MLP neurons of a small language model. Each row is named by its layer, matrix (down: output weights) and neuron, and shows model dimensions 352-479. Each number is 500 + 50 x the weight over its row's rms, rounded and kept within 0 to 999. Numbers have three digits each.
After each neuron's rows, "raises" lists the tokens whose logits its output raises most directly, leaving later layers aside.

L9.down747:496509516451509558554573528505513444507462392553433449622381511502583479549462495536405490557514492524401523448491469495502456515554504541543526531512417500512444425462564530436504494633477464493489545505515433463495497534523531549553511558537472409458471524433483568518479513545466485540680400513537512471536496487531492522558511472553507420421560492461451512478598459555490460547498
raises: "fully", "ally", "d", "less", "rated"

L9.down349:542514507472543526544549441512553534449519464399536539526485472605543518514492493430537526543501527451458380525448528465496442456540447587525462442540609552460521626499539473397528578478464477545511549546498428452544453585501544429568443478462548401499436564511525550552468505426538561492543505557505533426496486580487579465539513503487517489474496551483488525468475560458471497490523
raises: "ling", "led", "ls", "ories", "ied"

L3.down1554:511403525509419502548432496591407573425504502575469390475527458468556439452400492497529559431439579544541538542490573514526409462445503518528497356528470536390506482463553446552497436499570593496546518434457420560444506509472482461576551606513560470558486423484553555461488518495388524416480572551504498479552391562418492507491466536529552467484455555507474496499530452529527371547554
raises: "light", "r", "rs", "top", "win"

L9.down93:473369470552494505497492532506550472538552530580496612551473469473475505462472497599501523423451492553545541459527518530627513559462376468509559419475477472544468513512539516505496585517458384455568514485565476521408517466567499554474472491511444461576569527508491589523518493544442524409516481459556465473482432516535474520523494431502492457488477466551510524425411489517504517473581
raises: "one", " of", "thing", "body", "way"

L3.down762:440476440514548501512510413533460435471457383489583465435557503472550544494542477608507559508449555508477479446537556487505635468483555565500529448469544506578430546470443491512452504537576553513432509463460457574479575571480492592508463506529437476451484479444483455539462489465464651475513446528497532459497580511433488560500457522465371495533543634512568482555480432467584536496503
raises: "hip", "ç", "ij", "age", "ment"

L9.down1143:533506500484524487542501507490464520581487563482456491484570538457533481558518515534488448498491467583527490467481438484478527547502518468443423519525501475532489394547555549590425562499521515417546402518464569589461516580523580505518425539502504536412522504493507556502482587512520482592512527510581458389473412593415478511509530411500562515509445485482451491534554483518475500500547
raises: "i", "o", " Dh", "a", "ii"

L9.down541:513493569492544512496536377542560536485530477370483451447473457510491497572462561456566512442517529430521488575414494474488516528492522530536474495510587459437515468487492502521337501520469504484590529450512404491502471394512591446506583552512446412529564515452489542485416462408552422482525550601497473546493489511567450495531571499482484494536541438513502501571462520646566573490447
raises: "in", "ge", "ine", "ins", "ges"

L9.down1510:432576560453499459517410471515512549424592545485458509431507467528516474514586543514554658513455443436532448543574467613536564547469472557469455513436558583452460408467534464533574468499460527504564537527512510507524543509501471437348434520438512485527532493511411422611500353492503511540507538507416494469465529477523516521529494407499559517545530511545510518487588459487516490503489
raises: " /", " –", " =", " (", " near"

L9.down158:490541581511435533463459546478457515431420501515560586524535478463528537470469527581447540468448518593455516495520579462506523485513533535567537485502541468528539536441420416554492489519451473467394420497426371501593564451537495522513516453503522522500498543489518487434541504484452484482473532528396496473598483587570591448520466447420471558417509437445424513530448510498439611523537
raises: " side", " club", " sides", " team", " out"

L9.down1362:525488424436477485621469426453448537459508474491563472521462581496444513463503487499476575496475488532438541481535534515566539562439569555495519514502506513549493511545494551556467503394484543413462512478553502421524450484575459493567492461474486385453454435549572483441490523487483505424465489482488489489499586447463459450520524509457461570542559522511520424482453447411496493417496
raises: "pe", "prise", "ug", "pr", "zy"

L9.down525:559432489493547501500562420527600520513523483404497532417433569522521478474553477526493529424406449540460555368490432413479510519479591532608505599494513574535508522531499540435440495527465540457631490470491519433472449489502487445490545574508584517589473463487437477561492555492461453543432486501429550522589584506449525532469548514478470450571512478520511429437510570573536495487470
raises: " children", " parents", " husband", " sister", " daughter"

L9.down64:483485438493488506436449577493517569559470461440508500402533449493540568533407532525474530466497487638427471532561467488428489508466531538549453501467412459576476452402581493534523496513483535513518529568428495414569542466473421454488465470556403442554466507536571488450390503505510437458501511537577416564451486503544564515553482490568566570529538463536476577461512484497531448511515
raises: "nt", "med", "unt", "k", "ke"

L9.down309:479494541473583446514421525505507543529576405438442430496537541572517527550515476551499398553494511497476504537429483542403523538515552453554562494408465439555493467542541566516429542499516517556470513554529414493444466595521541432535543505609476549555510436530443499400503426397496562510466536511560578519511539385536580460533535565487478635594502515528457635485469478581481503546413
raises: "vin", "old", "ving", "cio", "ir"

L9.down239:557519486566479439482499572540467497517455463528532568453517429536435505503577395446520484480554437551506529529557445562609400487552459525539520566476496458578529466382572558494448523472524602555499438565594543430507447546482474518568449496516484416496525521519545486673467590571535576481541529457463495441568495488485472475493535389513589490509544460391582585539447552539489553537446
raises: " of", "ist", " by", "ous", " into"

L3.down23:489464550493462535440531463557468435605573537441494509503538506469589453476520463556437535435431445452502560559405558598488529519495481460372489592518406608546511573510459531554561506470457507526486491486580391462545522361517469510488439510463502492600541491547426542529495452484478553592427565509514450533490473457502617571506519522608619487437555473521483384428490553521573455456438
raises: "ster", "sters", "sk", "rd", " Democrats"

L9.down108:502585513480480459508500450495536649440543458526458521506488472503428504479570476503498485462454508573496591498456583544557405547441409387427482567517562524404504573504512545560510581430519522454528475505428510491504390484502585536507560530452441535544531538474446556510426493522543502571486547588430578537479479522627502585400466468504545498571454500539585491495456499453588351489507
raises: "ional", "order", "ural", "hee", "ui"

L9.down1768:456509536467441513507568557442506486403469488588532509446470514426525512514558492473552472555539601457506555512537492588413443482546488516405514513555500398465467588537531423468497523477416424505419426451464459542555591449471454474507551549489405517632575513496602552473459483532509450432559471509485589501526571475476576490583595502418522446635535503553434460487502560525593476541569
raises: "ler", " also", "law", "ary", " remain"

L9.down1473:432408521563599423560493462402442525537457534434449430491421464444500519455521459524575433514562531554493487466520432572544376421468404454487549490558479564513483541399530505499449498525577551532533494469527593417541501499443493506531482488458446379547558478565511531531446508496547646465566479466539476486489475428392426512505520552431568468473592495400451534487486601545538579522640
raises: " of", " for", "of", "ef", " towards"

L9.down1788:472487427446473453507550484460531543458366568514454532508577491460552612552496481521576434483469489544546443487443453520573465544479585532570493543481500441496482528596523511486473488491488471569397603495584418546585488553521476510524501579477483551409450498508480564492495608485521498594393441483464458491486509522517580583537448570438579565502520443449535458496526498509493460489509
raises: "s", "'", "’", "raph", "urg"

L3.down1529:444485442424543488512470530506564508450580563514528565460567462457543600501503538491431516509526375496461488471419420471502577480465467455510547470488569484475515520465526423506425490597406421586601468440479484522470647499491474452457488557560532494521504573401499536503448548536446439641506484579507449513517485429507527483535427489469538510469561465494447472454459471492484492472453
raises: "hes", "kh", "hip", "hel", "ervation"

L9.down556:557519413501477552529490470536484439427510486450504531474497523530498425462502543548483544515488536548486431482529462578496447411587516489501474492463549480473451428552358535548517485553562502471560470469473481426501470522554483518442536560452561464472467472427524472513499525498465448540465436526548551494524552440508545447488532501509468546474564586455475458573485543629488502590479
raises: "end", "iring", "ense", "ired", "enh"

L9.down694:462427474532457480512481462543482471512496633582463468552470474486544562482509542468432504476388448477417515495503442472538480507497508475510506535506511509482576463505502544501478456347408522524498535550470498474440450457499461526576557549495442518552524448509478504426429563415565550535493586496573517560561559508448566420493507544431469491528484623580502591526478458374590497499483
raises: "ns", "n", "ny", "na", "nik"

L9.down1262:497378478547500520454643486577451486512466498483577571454493431450589574549597461490503515500466523503467525516540442508444583516483499491553574568539530530531668555514523516488505523566463544425475423501599490540449517510541493450495549456568477539515462548450472457509546523386432425502475507343467587442471496538499467555492518570518529462465544570499475491516572529521507402505483
raises: " wife", " children", " son", "ph", " daughter"

L9.down1390:481465345587478613561415522458482515529510475457503491539501489578529476531489540549561494455412443621471503398440505497421485556481478551568567513522443435515481541445486447533482458401566524557563474485553636500415487512553512489466535537455374368552473468354477569521500589455420584548528526474504526391443511548495505425513555494453517455476438509456453473440582542498521485392534
raises: "\"", ":", "—", "\n\n", " \""

L3.down65:528400518492494437534494561522566556518561551397585532575374522503408557495490510436423564535577561514528517570530457408507503468498472531489455502453507598488546491493546510490502499509495438418516402438433578425519490471458449486440475482574473489397596515531512450509469492506549448522517444528545528508492650557520538379438546555519500510567524554488575515509502467478610512501494
raises: "ict", "ute", "ith", "ative", "ase"

L9.down552:445481539493431520583438433584505615475531546528496553456459504338517410389488464558587473444502412445568529513425451480491503552462511481530499475515476445605500570614547503558556425499415480594560488394479442513417588458486547540472514393418609429446484516457474487461483562552464504437515555514417545426514453555581527440538564542545519499488543487517485447393489469434446594565504
raises: "\"", " Albums", "’", " are", "”"

L9.down718:440511431521400410530449484525501584550515471493489410482482483657479449480527586549565535532496510531475540512514576465503437604470439518489454490491475505379382537476458468564466450470543498502496515543493503561524550546506477458472474504468521520531541538441508521493495538477528487611511479581441507461466555494464533477494512487470447555474567521547534437540563535412475584499514
raises: "\n\n", ")", " him", "]", " He"

L9.down648:548469532466505478396475589512541474528407479476526507450598481482473521543484524511463531507501517556548455437484509384519533473442432523547468488533492572527425505506520440519506586544508435478541501478467464603529464491503535512445416458482435478541525397444457469576497575520498449463464445632491454487515543508478426558544516531472569510511477549459473547421624519440506484498483
raises: " \"", " “", " '", " inspired", " 978"

L9.down1196:596479491578484459449493507552522480567545601466506538486507423507549449389588492490453499496411463497515508488538484565560443528498506452509504471397435499483504429536415390598563479522427454530538550320423518484469471509495494395467523533534493467433521548452435507499476583505419458534505472411505595545594436514442511482497513483475489430530468482428553421487508568475577481477396
raises: " stage", " Two", " Stage", " One", " A"

L9.down1972:483517531523593586461503546523490430513512559533510550426465484453532546523505465500476514524536413525494446469419480523531501547481452417511405612548525495566544569495560598566562419548481480588462422459506565561398511502514517570441437459553547484507394478478586559488425514398463500496499488430612515487548475496411453541476580550434495444494396493522490464549529392538544407440554
raises: "e", "rd", "d", "ly", "onym"

L3.down41:583416463434471526474489512462548424459496435496472460408560534545519518540497453371422535573463446472452494436413513472449543523453422531565459437557470552510501502484563535513578521460454574548539395504441564532475519491519467479462510457439469530437346524528426445423423605473513506456586542495414512527533375538512463473482480471589611534475504442426509524429445494476515525546517
raises: "n", "ored", "idi", "iat", "ided"

L9.down1701:519481499444540470556529513523488560525554518466517524466548504375487537383539538492479463515448504485475495590470538566420470417577551505537445550430514562521562506470425465543599509565446549471494479497515379502539559545591507530498528515457498492536552450556464456450390554448539513481438438510459498469523542507511510494550488549403447585578397622435528585578592467519482508604435
raises: "ts", "cs", "g", "m", "die"

L3.down1310:479524523485446516573537494453504541500509391539487478529486527453553584526560440448449622498529519535455501544416518524410490515537450477463505540566517546443409419424527551511483565488589494464497536430505465403490566469488478459403510511530639510412495424548452524480468575560549485495501544511514481519536531509496439497510607447424446513523472547586444502547538513534419429522489
raises: "eli", "el", "ł", "ili", "ul"

L9.down1524:473555371513592463542534452486583530502526394535534484389489508505506436505518570447366470647502492615571541542503507432428375519568464546399473504465484504330493534585461525486515446461532494494552477497565512481427487518566507462496510485489586567511480511544459478472562491479463464563528493386388490390542510447392512593504497521490505457487458582505480494456487519551546565350442
raises: "be", "like", "igation", "cess", " in"

L9.down572:499503486604515493418518471503578494498484537519508380495518467553478458514507505494487560531444475432453556529507507446412555562508553526431508384499497442459589419604567550553548526576564463419433505465457559590461444496543512539421513548604493585530600483463453487412474565572515473476523524407513569526486571556536422462504444538523438450536436490594606541469426434494470502488474
raises: "ass", "uter", "osed", "oth", "was"

L9.down1290:470496524473544547502524549409454500415537596530496515454471503501443406491449448474423515492578536549507509479385463524486606492456515491467559548496441509607415517538532479530380453462534423508549467452495480454530420502489529513509518518553508393477493364452550425514514578592468413495496591487506569512524465455505497536481472463444535501510488509529602560456522533499441426521538
raises: " percent", "omet", "year", " Avenue", " Av"

L3.down48:530462441471500580443494451465497594413502476600441512440518476452511518586470513521590440476521573493436446552516516479579526500562446573561517554502507493426475440528511633548436428441496484513485468572532440519482473418497531550455422539448520484536395512445492533520438456408464521466462538501536384483480515537458501555570412430453498462525526485475471514479511510595502595512470
raises: "light", "box", "point", "down", "cer"

L9.down142:508448507473613462468522458578566596500479559482483481458557439509489500545511560467499473474449498470402497517486580516507475503509474384539542582504539524429520553400483380513493459522479580511524442578466460526517551536352556537425444558462427549558421526496551519507443544531400424554512591417411594485534508495476544446439461515491605437562541444424537466613445631545408474534486
raises: "ho", "hr", "hip", "ris", "han"

L9.down1899:419487462444600472491580476537458547490590527435509517450463507545414498522558493509482544540523512516468485473508519546497566440447462500458517528511521450448527476451379511585615468508425531488582472530528452557580505568490537328414520547516467522430454539535459382534478491459530526548449507548559462455389413457487457500579549462503463475474558587550413448517495543460600437439598
raises: "IA", "E", "H", "IS", "ES"

L9.down482:496488508422477544408497424537524489449447592540496438576533484474536512505550591486562515405441506547545444455515469399561444553464555558483452573464461502420473503560544569528459486422525578489460421454465570445435419592465505494494489501532570425553592580479554500434582495549506448522468565497528428530457505602421523508513535491507433508558507501592538474513607560468490405456436
raises: ":", ";", " :", " The", " There"

L9.down2013:458513565458492545494496512520485431438492448454453504506475507560538519548496573482465433483507418506481579448555483492464560486441527496452524588454455558527517583483574598464380472509512579506416470513476489555594531497454538479375493528506503469509544471461542458474427534593522441507500407402542516475579456498413490539421631580597460452449468526571612523453501451581503518463539
raises: " child", " children", " daughter", "ability", "able"

L9.down547:538500505524531442488481521423559588529527502547503498387495547517446445550487497488457464455488484424499410567474452614467455458483488496581499511506406464480482538401491479375537599581442514520506490471582481486552557553555395399480526538532478462468552460516466494427545391482506521414473560526471497454464432504559435487523480477554509556533511469520509513580503557569551486542468
raises: " year", " years", " seasons", " period", "year"

L9.down1779:435467476467393456554502432534441477499542531452523528491462465509467502488591470505524516451446521450537453454433534528587530470453498559524551416449559570533510498433469565496494518582386523452484396396493518459501551438512496544460427420515430482490538546488453599509461561462546565442552528497567541461511499473483525569570429515544580503487484510480470414468544539492543558566486
raises: " of", "of", " industry", "ul", "wan"

L9.down12:579529530482539445462511511521557476496451514568505419598566504476483470571384464479522434582430507534505534484564620556530512513483498547388457430568467420572549476455443624502551441525537523418454420531483538526488571472499562498434553513562511571533504571514423538514452567525416481538560489454549439538490525469478519481533584446491519459550468504428419522523586454535464516527472
raises: "aster", "rib", "ler", "sor", "unda"

L9.down1886:535461431480477493434511511493514429452480594600421555496444485458513569529388508511498472492495529608517405495500526397490450542476470433543429552506548493421502445435496485591513492486506400555538529402494470488442493452401519521484514580552532549489544554444574492547556542492469584522453523537509567496439603383468469471484533409485601481506484415478495514514494518549480432471485
raises: "58", "30", "54", "57", "52"

L9.down2034:462502455456473554442513494512468511572503416452557472521557475503485445573526501430597502460526523510458487490525523506488457437510459451450532514476598456516616472474565577557528471453445496448459393400452509470478526536477587550452465499457450432429442509497443467455501414402475561411506560455433432480644443500502514538432532490497534554431535419492450437567534514486454548474475
raises: "ored", "ing", "ament", "ive", "our"

L9.down1382:520518510552558471407455539517545536438536471474505501533489478483555454480564572470513505433457567509546451475461537519480470517560446472484589443461423476500535518530545520535528510431516515445545439562441389455493564447598442492564637510536547501512553566493540596369495520479569518472572517504518515559488508516508364501543468530545437569582444538516427467514492609478546590446435
raises: ":", " for", " :", "ized", "ises"

L9.down447:496564604509511555501508494506474502545453570406538467546516454479519522535445549531451524521568481523515525545538493500550532521472501659508506520485481531471484552462557508460650457498484460499458428564494515484495471417380411537564647465573598468459435522619483519540502432467530426542494518507468475587509517496458612505444442509530496520485590559558556448480572478493455583503461
raises: "ster", "key", "sters", "ove", "gh"

L9.down1967:518537462453519465491503368415523516459443470499536544431564532444513459522491504519424494509492458440472468435478464509431541359517517502458502497440577420491540482568442491504492550524473457580496517468498441389498507480476498472514505523511453408440596481413444540510423494426463489498521557443494519535500458566433514447410480530493448464528549460397510531564587505554442485487474
raises: "on", "ume", "s", "obi", "ory"

L9.down1103:568500517437462578458542575536484421453521543542560402441513534583460552553560517579480511502445423679505478514482439529418490483531536472517416477542403596408499459548504486426501538511561471429471517398489414645448535440456507511509563521467473394443538526530521565444421630503529413485472508476455511422549539484487522468528511500480567404502482523523496486481465607533527471468485
raises: " up", "fully", " out", "ly", "ć"

L9.down36:481475529467448484463456577450588465454556506489454438481377481502570523555480489527495452411510530505482584489484422427564531545429576546474521490426561566515608559575577555450519485557554470498508431515442462486489501412535445508547518461492444468495382573426522543511486450428432490566526527432500462415462498568404465431500507511569453511513484496508433512426611427474465480481578
raises: "mo", "iti", "mate", "unc", "roy"

L9.down479:590532482490527504397499533537492513578426626410467458404467539431622559429358418530471519512508514496432447510487479547574494527520465532569614493569540554553404526586483422520441536551555517552517449467552522485520494409427463489522531569462533495473478467513499530481500435475440442503407531391497482470519529539502454487516475510477526497442542501517481502413422549527441503480487
raises: " American", " America", "wick", "ez", "nder"

L9.down1769:574540620535496457571562428518525572571514473619541462528499546579529510377571540597546538508496408550502578542430543512520580543592525427546424607494444564547512465428461567572515465587480547592512393467448576468440442529569436513434498537497476499428506476498551551541512553508477494605525549521416432398539476488493559479438551527464550477497456559484512563523525581461510512441506
raises: "i", "ii", "ana", "eri", "ian"

L3.down888:510503416494490541521516496489549494531464544531515555434544522430552494602493619404500500453433481517520591517606475465570599535492533559466506415535499533562541508537472541490491596564590494516573483456485561518524570474583569503572521415495532618522453466535530483562543499420583568509524606511434512427505434448480471478432466496506481436450503535534524513441568543500492510568503
raises: "z", "ese", "zen", "ze", "er"

L9.down1795:484548441505567385501489557571596563558497523496502558469472514451470498447448480476506429399491473504524433489553503475438581503490452568547490592473509499495524458536461441423527459490501419560525515545452508515645501605547494464519582563473499572572571484504427441404426521527494506538438521520455547480501396531496461469455510531470514501431483432498521492468450511500538463464519
raises: " cause", " driving", " influence", "bes", " origin"

L9.down1555:506436464485552492533489611486388453518525480458461471387532457511522481460418561531428550512444545442437470520517565489505525440564549442538447505432495397457564487565567439540516500508444412489451501475503553553484544489481474480498625504566434529449501572468499488486539476459535506479399564551521539511485478562473457450488502558491518416445470547486444472539551510465510483513506
raises: "itive", "ble", "1", "bil", "atic"

L9.down825:479538530524490483511408449555570523517391374451482405475444483523559489480510508522510465526414481579494405428458533470550425494455450641470463480476511547512521449483443454531430561434575534515341501499591496544494495499492423407532496492475464506547476598473481542482566586559503536547510459545513454489421492444471447478497588556499516496451515558452504604478621400519456511441501
raises: "\n\n", "\n", "]", ":", " ;"

L3.down216:455472510478495499444492525505611507411451455435534454484525413477481463494483572523537464646519487414618482432467544484438484407431526437485437588442580585495489499475510490510458529555478566507531535504456486488497441542499524442425546471487467443523482541359544487402577478476458491461591461606441528478483497490457433462406546448535432503466581533475483576502601504460497488537471
raises: "\n", "  ", " ·", "\n\n", " 1"

L9.down1657:470540552508511588595507361442487567473512566511472467475491504540554532580427524564465568463584433548493563485554527472543585564533515473482551541535359508459479462506484554452643468502486407558453513552459453384566496539474517525537559342516511446502494470497507420454457567429519549527492511551513442506495495539485436560439557485472460455501500524507519542465545491536516500484488
raises: "z", "ze", "zo", "za", "zy"

L9.down286:638526467490505568460565550493478512481471442572496492563465481524558456506521525480478547452422375562506505508422520500464463589491453499597534530490542491510524499478467431546492407415445477563509500530447476503499595491578558542528514497453533460562474542595477480428514477433408451431510491539363470532449454450618567443455453514508420528464536435452530454494468559454410469602504
raises: "ll", "lla", "ng", "nd", "side"

L9.down1442:482574497511475473509562475471416547522542541526440561507470466473527562480526634462515452530467419514437470556491465530427431545502532496421547560587525446426479540512514491490481459586519457540515612558483468638494450488467459503457525573492425408444578542497444464522475593500519464526505480480558509489454533453525500460428482581490472511460482455505451532492504510495494513530391
raises: "spe", "hel", "cont", "run", "bel"

L9.down1602:545493546540490511549493438501479481547529538622457481471532533420512496558517515526426580547514533574494536506510497537421490483542498507466501559566499451461436477515533600520535546550391438507487525531511445436518492559465509423445498466462575395469481438536584497472493419503555589451592536466583499488593531505483503549443411517500510464456426439470454467530468507511507492581519
raises: "ize", "ter", "ily", "t", "ted"

L9.down1094:466454568474525550480540499412542550443557529494521483527441442454444565469470549513569508488481518437404497524445550632601488454566561424593650495470549455499452467490519528484489510533432556533415497435502553496436497484408542475516439494486595437625528563506447612493441490504536501457496582450469443463569529506559501534536480500559478408479495556556503580484458587510501493575555
raises: " I", " we", " .", "rib", " ["

L9.down986:414427557480511462500540479458422550427492585587532485472467481533492482530453519387529501532530494525532554562499507498479484542475474593495484527518611409500486486398521555546450492495518532483549544578551524525477507491464562537481489529513517459485517498506467604400465501607487426544506364569509577519506566530501558507523660543529406552473574611484552499551583569446561461470512
raises: "wn", "eo", "ities", "atic", "ran"

L9.down720:570529447572473458487480453479550520530403555515459496543503465499511510549476543565539429514470476516493506430535514656483539483549456469523480547552461522488603459466494471562473506499526537482513387554433484496511353523581453438425532466479450521539505476521556481497545536541471519525450484450522518467467530444509618447382411500555481533425496483449445540529662468499506519464484
raises: "\n\n", "\n", ":", "\n ", "se"